Part of a small language model's weights: 6.1M parameters.
MLP neurons of a small language model. Each row is named by its layer, matrix (up: input weights) and neuron, and shows model dimensions 16-207. Each number is 128 + 24 x the weight over its row's rms, rounded and kept within 0 to 255. Numbers have three digits each.
Before each neuron's rows, "fires on" lists the tokens most often at its 100 highest values on Wikipedia text that the model never trained on.

fires on: " family", "oard", "ie", "op", "air", "um"
L3.up885:146102139123171144148161170146136142141159128149125179093145135107098182102149132137178093143085127135099141138128149132165144144124087130119121101138155159121109113090114134112162124141178111124107136119145157072118084103109124110126120168156104153132105154171120137144165128136112137117117091133127138108145126139142125111122171153097162104101148118151121111101083180082144099119107165128160159147119115164096119127116151117089110153144101146118123073105101112123124139131115161131107105116146094155087117149138134128123149131106103115135128097143156171162124156128093116138

fires on: " comp", "p", "ent", " exp", " Comp", " reg"
L3.up97:109148150124119137110101120134125104143090150147151115144136153153079126113126082134136147142129161055097125063114124080123128150126142156103149142130134108127112155120104115114111165144121133134126144133115122157139187135136176088157130106133142154112126128109118139150100156142130093123115101122133134140132102131144160125135150143112111113131111112141105154167141125111099094134165098118124076138137147150122116175162094133135159136146151138135123152127162112109138142112112103131082125119156144101126146171160111092182082116155142139113130152136162125106128065117125066060

fires on: "=", " name", "ion", "ound", "ship", ":"
L3.up168:145131080123109103169108109140110134147099118114113107150129123122100120136092139123125122137139178098163116112145143109143156139145131113119134154131127178113151125140108110125141151112143128146096139098115083136143170111171148070133127085147158159112146114129139112156134130128163130154097145110159146136113059152092128147178150168132119072081068167099162095175132131143106121123124114114089146115075123137150119133140164138161111136140140129135122118116121103098142175091113141165128150149105154140122106100133161128134129124149136115154094127152117137133168150093120147095

fires on: ",", " born", "rom", "ince", "ed", "ied"
L6.up41:136145158119182176174132138103122131130087125159125101125137119088099116130153094158152144145131122128152078123143140120094102127121128109156119079116143098127156142146090155118137096143101132118159093136157120122083136150123119212102128118151099138132113149132089085112126160079105105144114122141139135100138136179150135136091149136143143126105125093147102143126140166150151132109141156110081136186144191175122139112091127125141133122117091125111100114099140087149118147106160099119145124095122105121134133118124099089098120135138131166124136125131144126110162132133164159152

fires on: " In", "ew", "amp", " On"
L3.up158:150135098098149166131173157109148152163132113156125142118129109087105144166156143088115158130106111164106096128120151131099138106131156117121151164141166120118110143134112110149130124126103124164117127129130132124116092135161159121144123102140136122160109087123117153121160140152112101116101150119104134092097156155153134114104103155116108137127167167167147164139136147175120105143099142134148115103148128121155103106118134079166121114139142087127102123128100098159090130125102123072150124120118120162125208101154100105141155156114126165124133124128130171092103094138086133176

fires on: " of", "'s", " at", " &", "out"
L3.up733:160152106133125115124174153121175110148121138140185164153101136112109157165142127158129084148133124123120113115105134121151128110184117127168158122127144126086122127117142117117144125160105157103124136105170143114155086158139109112127107168130145150132145158118143152120135116171160133104148137138120129134125171166126105090112114116116124108158156105122141143101142107145078143142100088150126103134156117108082103168154151133101074122124155162121098140121099035156120153117160116184139112122115132098105138136131117117117077115112112145102174142183135162127133125076141134118

fires on: " m", " and", " ft", " mi", " App", "ast"
L3.up618:149148160135142177131162141174139078064131103127146123088132149137117101136162154137134095142147148133147100162112156160178077200140124142155120156116084104126118110139111146140116146134085142126128141113112091101125138144120112103140108148147132151092071152116080096121134174149165094084127127148122117158130120137129156136177120112121095130146088107157092144149132079097127148158125090132124129139078165143141106135199186144094130093114133138106154162132145113129081125113099105129109089146146085140101096144128157159154140119111134127135105132106135125154128150125122107144

fires on: ",", "ose", "fter"
L3.up669:141114160102098135157167129145132089087132146143148120143164105162137121193109115166114153106134097136120076130092176110156122121149146123130151104149101152080117093138105126149086120171095131164127091134112096162105133127126103173123124106088114148123090148124116123137139134139111125145118112152113096126158110109138107181117123107150131143138074120118110091111120119070107134166125121138108092154115125156111119145151109154129186117164085144102136091088146157139104151118168121114138107151145114120112127163068112113141127114122147137142145097144150120093121120106136124150

fires on: "s", "m", " later", " were", "od"
L6.up208:138139157107101124090130109130136114136116146151138152114127119108118136133121131100130153119131075136122080093115115133127154107148133149140129177140123151115126111112128151101123102161147134155155091131108136147163119180131086083115118112156112146123099127091119165098129121188182135115106123109129197135114152123110141103128095133094097099103144118101157130093123135117091131148177094116155108139111133132122112114119123167140135145133135071142126078113119149077163158133163135117127137110153139113119123140123117105129132144174171154167096104193145110134137187118169136145

fires on: "\"", "'", "out", "d"
L3.up511:145149114134113124109095130121092076139154129126116172145089128119118131161139106134135137143093131138163121103148091100093086181156104145139130122114161142112154136078173132144120127133153157112146107132110133141127129105114120146116152105098138082108096114087138109165139119145171088144117137122140118106101134157149099102097134145125163172136133153112085076086127150123087115127139114158165158112124130105137081137124107133087122147155136128122163115139111152131138122106111170138114157118096126094115157128104143120171142107091134162095143113101154155118145148170105131131

fires on: ",", " so", "ic", "ough", "able", " which"
L6.up489:103130112146102152151084087107134105105173157119119156174169133120135131134157124148164112111120162178140152127143108137101093123092126126172167145125124115151143142165118114084138149132125133153149125104154146079069153119101145119133163119126113145109128100087140101148115116110117147134166121136093135124151159169125105116125133158151152100136094058115153067158115119084108159116102141163133137080120145134101153115143089148144162143108140117127093135118143139093096123109124155139135107192137114111124120147128075129150116150146122170119130136135167105122107133117172123174

fires on: "er", "or", "le", "ar", "in", "en"
L6.up759:126134132116135117118159152200130149128131129140135162154106122124141123086094137127106112092168095097051154125138090126095122129160143119114147132150147116137084077100116142144163125130157146166102106110181123120151142146121112089121180127113124104078136123132136126105107174116113135118146084101112146146130082135117125121079108142138118085134134115114129089127141108145118148123120114108187149119161145136096145146157120139113140137158121121144162150083151128131122123123098118165119148114098155169110155108173113128158120100134116153152157097130170132128124147134144167127

fires on: " of", "ow", "ief", "ear", " for", " at"
L3.up204:154132169117162152143153137091179103095157143135172153137107133156096115091159119167179122136148110098130129106144100154147165114123139128098135110151140139168155129163140120147130130093107115137135126128132130116123075131168106142139138144113135139087159163133124137122143118116119127165093115104100144173125142127128122133120080139133136125139151123186140127126082109142164143130108120123112142119141159093133137134062129157091108099130165141136123105117136126105122142182134116155163106148087116070088104132095175147162109204090143167078128134115119152111141133111127118131

fires on: "um", "m", "ut", "iz"
L3.up446:069163123128145140106120136098136113111116143121117135102127143147102106151125096139136104118162109095145141094110114139105081117148137144112170146133071174169153109121137087151125154094141139109159161138112127128121134096139164139136154151141127126124139161128092162149155119094126160128142125097129137073110152154152114189121159160145127097093118114154147132069144158149156152079094109103135107131103134097140138093133172162112067160145119134185086117157127119102114150124086118129139142098105197111128137120143102125088115121107143164186129136134142139130124111136095081128

fires on: " |", "ig", "g", "b", "s"
L6.up849:110127124119138138074136136140142174099105107139136139109090139126098126098146144116165085146102157110130135122113176095150125145128140140120122150137151127130105097099111166138156164077054120125143158150116146129129125119169135111144109112113132127089133096107125121142114159125170143104142116083125173135116151125147113124183105112104148134103114120147126139097116157116124088116125130064144133115143101096124177109105153175099122138126141112146132143114117166130115143122115148099154128112077133136098168088171109103192129128106169148125168136124137141175159118178151137110

fires on: "an", "o", "or", "in", " author", "iv"
L6.up282:106102154154106094117131073104113146084135145125149114149127156129178151092127089135147140151113096129071124122084113095153146139107125133128118115104129165175113118137087156199126142166135103128111173152086091157107115112140086159131137147100110132139118116127135135106117119108162107108157116137139130118104096094124125127172134142152137188115143121148146114106152143106107088154122120163147114125142109097109183132138192139139149147088130141128125106105119096119111119139170127110116157136093119137115125148168164144111161108127089129144126119128162124169109161088130096134

fires on: "r", "un", "ign", "l", "if", "ou"
L6.up76:096159079131140112159096118099122113115098127129145156126130096189140144094139098117108119082119093165107128140128132140069135138146155160148106072166126135095144134153115118161116115134125143109154121134143099117152109132130074110135119161106106123148127126148137163138130162157185097127119128132157130117128165110078091183164098113149128108120147145150119160132115118146119158126129126123092118153126109115103150123128171125087129132120153134093136142141132117123102103166136124130071135169123137147156160116123111163150144123120118096130133146126102149130081119105151083085

fires on: "se", "ur", "5", "3", " De"
L3.up5:127100127127112123138122132187146124139077131122120118085155157106150128155090132116125097101158135153114113091131133076147101074100088135095116174148091140113104123136148113117121150151116134123108141145113157116136118106119151112124136130142162098137088119153078135128138118097131105100118139107160145096154083147120146141100081144152165119175130139200117152150131136147158114147147142130148110133131147153134147129123103099131122089095129129141095111113155108083116117133151171121062134205141144128162109148084106132151160103191144158123117091137127115155110142113147065110

fires on: " al", " col", " or", "..", " .", "ight"
L3.up137:087113129135142120106147105114111130171109135150113135099162138126134107111104126157136116128170152073133093109143139156104116107120141168121134118105103091123130110128132105182185104071147086101133133153167139146155111142137137119127126139141095111150143127138130159193101100127136125111147134077079170119093118128105088108113135132116116109108150172128174160190133131134139129105130086111138130139138117097159146114124144129106144131135109116133113147107108125156107105126115138129141145113168106145067146098157104129119116122112132118129158101157130189122113103150144122137

fires on: " the", " |", "m", " a", "g"
L6.up331:115152124080091119129121101116118133088102147142098125149076145137143138100139145109110136112106106142124139082096160105144102120135103110094132104136087114127134117143123173117118126121057133150157164142200103141128150136105123130132130167112172105114169111129091138152163151124112070124150095132164141157145100135144143147126143111139122167084141108117154166081131118137119120115164117147151090111159149091117097106139150137095128164116116091162130150177166147105121122090109093136127122121155127122152138125181123138103148113103133142157149139141127098153153159139141108120

fires on: "as", "ir", "iv", "ru", "and"
L3.up166:153141119152119111161138087096120145129122118158126185177158179112131102097101112108083154169190135112134148126135072132127169147144148112107123145134114136110141091151139111128140166156097134157157131122166123135111128137109158131137125107139099175121108099164178069115153111136093104115118108099141164133088158158168112112143121119115131143114093138112107100170126126123182110158145142147154169168142101123143148152177109142149154122134090103151136115131115152141160125151130079163139126093097135131147100105122124132117161138119116117105112128106156125143120118119110142163

fires on: "se", "b", "ed", " (", "5", "ife"
L3.up487:118113125129140125143116144165146149127153143138110084147121159107159152114117144166095126127127125129137123142076117094110141153118142150177099141123170125157086091175141104132153141119143121113114122184128119140140115117161102090159126144132109119126080137172139131129114144132127134064110134093109121132115105206116125156121142120124126163138111117150131111072103140100167163180133108143106130169095108107119144126129109090102116127153118103138098120137168111094100077106110139146118146154141155103123123149156140141169190173131138135150128134058135142115161138144134122130

fires on: "p", "b", "k", "im", "ch", "ec"
L6.up226:157146095124142145158135091126120143152136111122158119111101081139142147121128179117168167106115124125125113104114128110132146125129088133137118069091107104143157118133149154148090135089116112133142098105119171120123105130196119168171114149107184072117157088089181130162159081126124133089172142119117086115106147141133114132087133119132100120170112120109153156132127136151154090156121146105120127140149128096111120134152090161124124121111132127137130169154116100097106131173153155098155118137142113168135154127168129141158115149127142108115137159106141121148121133110149159105

fires on: " (", ",", " where", " which"
L6.up613:138121116116123166130127099100111136110139148126145137152142103153165147112111103130156184129112160150080141123170142125146143077119166129159147174126122105119166069133123156107127160099101131134129156154131111098111140118170121134132095145147129099110140159116126080113117139134149114094070063115125132129139105165132081107123092151115117160145175136109169126137141138124120115165143156117108100127110103133124107099185127126119113158174137138130109138102119114130138116144135110123120101147131083109096077085154137134129083134133108165178129155118129109124098152093165103130

fires on: "\"", "'"
L3.up457:079138161128120157162142099104101091173135134188109138161106139149167162155116130104124154142104125109135113125112102119115143148188121157132107132140139118152129087112142120157171112107141160109150136048143117104134077131100094127092183131117105091118116094121164149140136137078121135155146120102110117100115120117104124124103115109152125146134145121158128116111171158123139093169120164133139110088178123144147132122131108105123107108132125143152125147130100110104118154106156139134092115092147134132156124109127105129147118132047135119157137175152120105113138147150113132091

fires on: "p", "im", "y", "w", "am"
L6.up243:159157076144141126154169104116075115095138112126127113119121136128117107111130130152163142133138132089145163133134086094158123149125131151155147071121097125120106131146167130106110150138163146128143104126115088119134146136150108152126122118123159161108143151150155153134078114140125180125133122135084120150113112109108173091128159134103121133135109125145111167099142133104151108130101117173088118142086145094143134131173096142168138135128115139125153137144116135136107132134113127154126153097138067183145132116114116142138121089073148103135065185135172137155174120150115143117

fires on: "s", "st", "b", " |", "ts", "B"
L6.up253:150096128113139101140141142139125130174151151098122118130082146128143134098117141165136142092106175116174103104097127151169118133106105113118135144129149115113156063126137119128165129173133117127076094115132142151120121098103142112130109150149092105117137128121128117122104119166183130107116148158135162153146128081132139212124124138159126124130093094154118139138108107156086109113157123079177137149125106122110130139123144156154145161124108138123127117136151149100123134143117130125158163106076164099103154139170117094159164127083165115151171109124134155071137113109093133116

fires on: "en", "ir", ";", "a", "ort"
L3.up880:128153137137113129148105101145149102093124120120115112095078072114132131084094158149136171138088115104113135122158138112148134142096127095082136118136143146148130139109163117118128185147136108170171133132104111112139117119117117110100120137138147087129147141180153117126154145116113131085144105110145146151153132095090153125171124125157113118097129136097113174132103118070111145136112123122153137153106154134122119133150144132115147140104095089128129148190130108071145199153084145142120139088114133144150086172155116162122148080141110156139150125122126116128093151110065125119